Part of a small language model's weights.
Architecture: rotary positions, no biases in attention or MLP, untied embeddings.
Training: a variant of Adam for these matrices, 929M tokens, 7087 steps.
MLP neurons of a small language model. Each row is named by its layer, matrix (gate and up: input weights; down: output weights) and neuron, and shows model dimensions 656-751. Each number is 128 + 32 x the weight over its row's rms, rounded and kept within 0 to 255. A neuron's up and down rows have the sign that makes its largest values positive.
A block is one neuron, or neurons of one layer that tend to fire together. Before each block is what it responds to, as a language model described it from the Wikipedia text at the highest values.

Description: Verb-governed prepositions
L8.gate600 [145 170 116 151  83 154 127 124 159 158 154 132 113 182 100 120 144 108 144 114 146 111 102 108 140 167 172 129 112 149 146 138  62 123 136  99 125  93 152 119 115 165 132 137 159 129 141 146 176 121 108  77 120 121 131 105 147 145 130 146  86 141  85 136 104 175 124  90  77 126 125 142 131 130 118  86  94  97 116 126 152 166 132 127  94 146 137 165 113 166 163 162  39 148 134 149]
L8.up600 [105 120 140 175 131 113  89  88 134 149 101 118 103 148 131  94 137 105 142 115 126 118 128 100 121 122 165 113 126 126  76 113 122 104 218 105 101 133 153 152 103 167 123 129 144 148 132 128 141 134  96 133 110 173  89  94 169 183 135 136 176 216  82 100 113 175 121 126 114  87 198 164 155 124  59  91  68 128  35 118 141 159  85 139  79 172 125 175 179 175 167 159  61 185  93  95]
L8.down600 [119 178 146  85  84 139 166 132 133 115 119 104 121 138  92 115 100  99 156 108 144  47 142 145 160 134 120 147 115  88 126 255  88 113 121 173 122 100 170 170 103 100 119 133  77 100 133 177 121 126  94 112 153 163 124 108 154 166 115  92 134 133 167  67 110 143 126 134 150 128  41 173 123  93 148 113 146 103 137 176  88 152  80  89 165 129 140 204  94 160 119 118 106 163 137 101]

Description: Heading closers and verb-linked to
L8.gate348 [117 114  83 135 115 114 122 139 142 178  75  79 103  92 125 119 166 120  66 122 124 128  51 112 158 129 172 143 153 158 148 100 104  94 120 140 188  94  78 156  90 104 128 130  57 136 143 173 166 104 117 146 146  79 149  90 135 163  95 183  99 198 161 110  40 122 117  95 123 110  96 118 182 209  88 183 148 103 134 105 114 157 134  72  88 104 140  91  92 160 124 166  95  73 156  94]
L8.up348 [131  85 114 193 196 134 117  95 125 159  77 139 143 114 133  82 181  57 159 125 174  27 166 123 117 152  99 128 123 104 208 140  65 118  97 115 147 101 179 149 125 166 102 123 121 113 166 164  88 114 167  93 164  96 121 131  57 134 129 114 125 144  96 141 115 155 146 101 130 176  96 166 200 113 151  82 170 166 137 135 114 144 146 137 136  96 157 105 125 118 116 165 130  56 154 130]
L8.down348 [155 116 120 123 182 140 131 153 114 166 112 156 160 111 126 144  84 123 116 107 112 161 123  89 125 143 150 150 139 139 119 241  41  94 117 186 184  99 125 168 110 160 147 107 140  76 154 116 139  86 142  90 158 179  85  91 151 132 100 121 105 110 163  70  94 148 166 141  94 118 130 143 140 150 192 164  97 168  95 119 111  42 181 169 167 125 117 123 135 126 140 128 136 167 156 170]

Description: Range "to" after from
L5.gate118 [130 134 104 113 103 124 142 118  77 137 165 144 143 154  91 123 138 111 149 104 121 130 113 197  61  75 168 111 101 173 177  89 125 135 109 111 124 152 218 103 139 118 167 144 131 172 155 210 125 168 113  39  94 129 121 128 126 118 180 162 139 127 108 114  86 162  67 119 106 140 189 176 107 172 190 163 146 147 143 113 153 124 100 153 106 144 101 182  61 131 157 203  98 111  99 113]
L5.up118 [161 191  74 114 131 128 155 138  77 155 146 187 138 120 118  90 185 180 113 109 134  80  98 118 104 140 215 180  52 184 138 142 143  89 102 115 143 148 151 148 147  78 183 122 176 140 106 152  98 144 117 118 118 138  62  88 131 193 137 127 172 119 131 162 151 139 147 142 152 173 175 153  71 138 230 118 170 126 157  87 105  93  94 146 165 176 111 152  89 174 179 184  93 144  94 106]
L5.down118 [127 139  63 137 137 156 165 155 111 128 110 121 134 129 108  82 165 127  77  72 132 113 119  86 146 174 190 151  69  89  86 228 156 115 138 100 190 158 158 158 106  65 144  54 113 114  88  67 111 170 135 106 137 121 115 103  82 132 120 148 158 107 158 167 156 169 146 170 126 140  66 154 114 102 172 178 163  98 126  67 111 128 142 153 125 155 143 173 140 190 125 102 142  83  96 158]
L5.gate125 [185 108 145 140 142 101 143 170 137 125 100 104 137 120 141 166 135 113  97 115 109 136 164 146 146  96 124 135 197 109 183 157  65 203 164 113  92  63  88 163  93 126 104 150  78 172 173 127 188 188 137  89 104 100 120 187 128 104 104 125  83 103 151 128 157 106 116 120 150 143  78 177 119 135  85 147  45 163 119 126 135 131 218 146 122 111 166 116  78 165 169 117 140  96 136 176]
L5.up125 [170 168  77 177 113  80 129 100 156 144 125  99 138 169 115 111  89 104 115  95 100 181 166 150 116 123 113 152  97 149 150 148 168 134  89 142 148 153 153 166 136 141 104 110 141 132 109 174  68 109 162 168  79  74 144 105 177 154 168 150 145 159 149 173  81  92 108 102 112 127 132 154 151 133  95 106 138  98  91  73 184 190 173 176 111 121  69 172 111 137 115 127  99  90 115 114]
L5.down125 [155 185 136 145 177 159 126 101 133 147 127  95 160 100 143  16 131 135 146 125 107  91 147 185 105 116  89 133 124  85 174 111  73 217 161 121 151 105 113 138 116 133 113 116 120 148 152 139  95 192 135 119  95  32 163 155 102 214 114 142  79 148  98  97 159 138 162 116  59 133 107 147 112 153  33 149 111 100 109 136 137 137 175  84 121 175 117 168 146 161 141 147 109 133 128 193]
L5.gate421 [138 121 138 203 130 103 138 161 104  81 169 196 182 159 155 170 137 154 143  96 120 100  86 148 106 134 102 126 133 151 202 109 112 133 121 102 110 153 140 146 138 137 132 137 103 141 107 158 135 138 133 143 101  41 119 121 127 135 165 173 122 149 107 111 129 100 122 114 102 170  71 173 164 168 202 110 152  56 118 128  33 199  70 132 142 118  78 185  83 115 138 172 140 147 147 112]
L5.up421 [131 120 110  99 169  73 158 197  81 140 147  73 130  82 105  89 114 126 129 100  76 134 168 158 145 162 132 114 103 144 182 130 122 122 120 134 143 151 188 101 152 108 100 134 139  85 125 146 156 148 104 160 137  92  81  99 102 113 117 143 131  92 204 143 122 140  97 117 142 148 136 126 163 135 195 206  52 128 146 139 156  93 160 152 147 138 125 178 205 120 108 152 134 144  98 131]
L5.down421 [142 111 148  98 117 112 118 126 125 117  94 119 170 130 104  98 170 155 111  78  85 171 122 146  68 109 165 129  60 101  85 143 142 131 128 103 140 145  99  92 105 108 127 109 142  82 110 118  92 162 158 106 121 146 112 159 137 111 139 160 165 139 119 129 142 132 157  68  97 110 200 157  70 121  98 149 134  80 154 114 116 142 142 105  70 206 164 142 131  90 137 123 158 102 146 126]
L5.gate817 [129  37 161 131 107 157 101  88 148  85  59 127 166 156 118 128 167 110 158 137 118 102 116 168 129 155 115 138  96 117  96 111 155 175 201 137 115 123 173 143 122 124 145 121 159 107 128 152 102 134 146 114  88 126 105  86  94  84 170 134 160  65 106 116  97 147  79 131 140 128 126 101 108 122 142  87  97  63  57 118 174  99 160 142 159 145 138 145 112 142 112 136  75 177 131 136]
L5.up817 [107 145 190 129 130 152 142 152 131  69  72 149 183 142 113 131 157 189  90 112 123 134 105 166 145 183 105 130 124 141 153 166 149 146 106 154 115 143 166 138  62 153  55  60 112 130 101 128 168 157  81 129 128 109 130 157 142 142  97  86  62 127 164 120 144 171 128 172  96 110 124 140 150  82 113 113 128  55 132  65  94 148 141 103 108  98 108 154 125 117 153 110 101 129 131 144]
L5.down817 [116 123 111 105  85  76 144 122 120 162 162 145 199 111 105 112 151 182 146  90 145 165 160 159 133 139  64 177 101 120  96 153 100 100 124 157 154 171 117 172 119 168 122 118 124 107 163 123 119 124 178 114 150 110 121 146 116 109 128 152 142 131  14 188 157  90 124 138  99 149 113 130 136 148 115 125 151  61 124 116  79 186 132 113 168 231 124 109  81 150 118 101 151 137  88 134]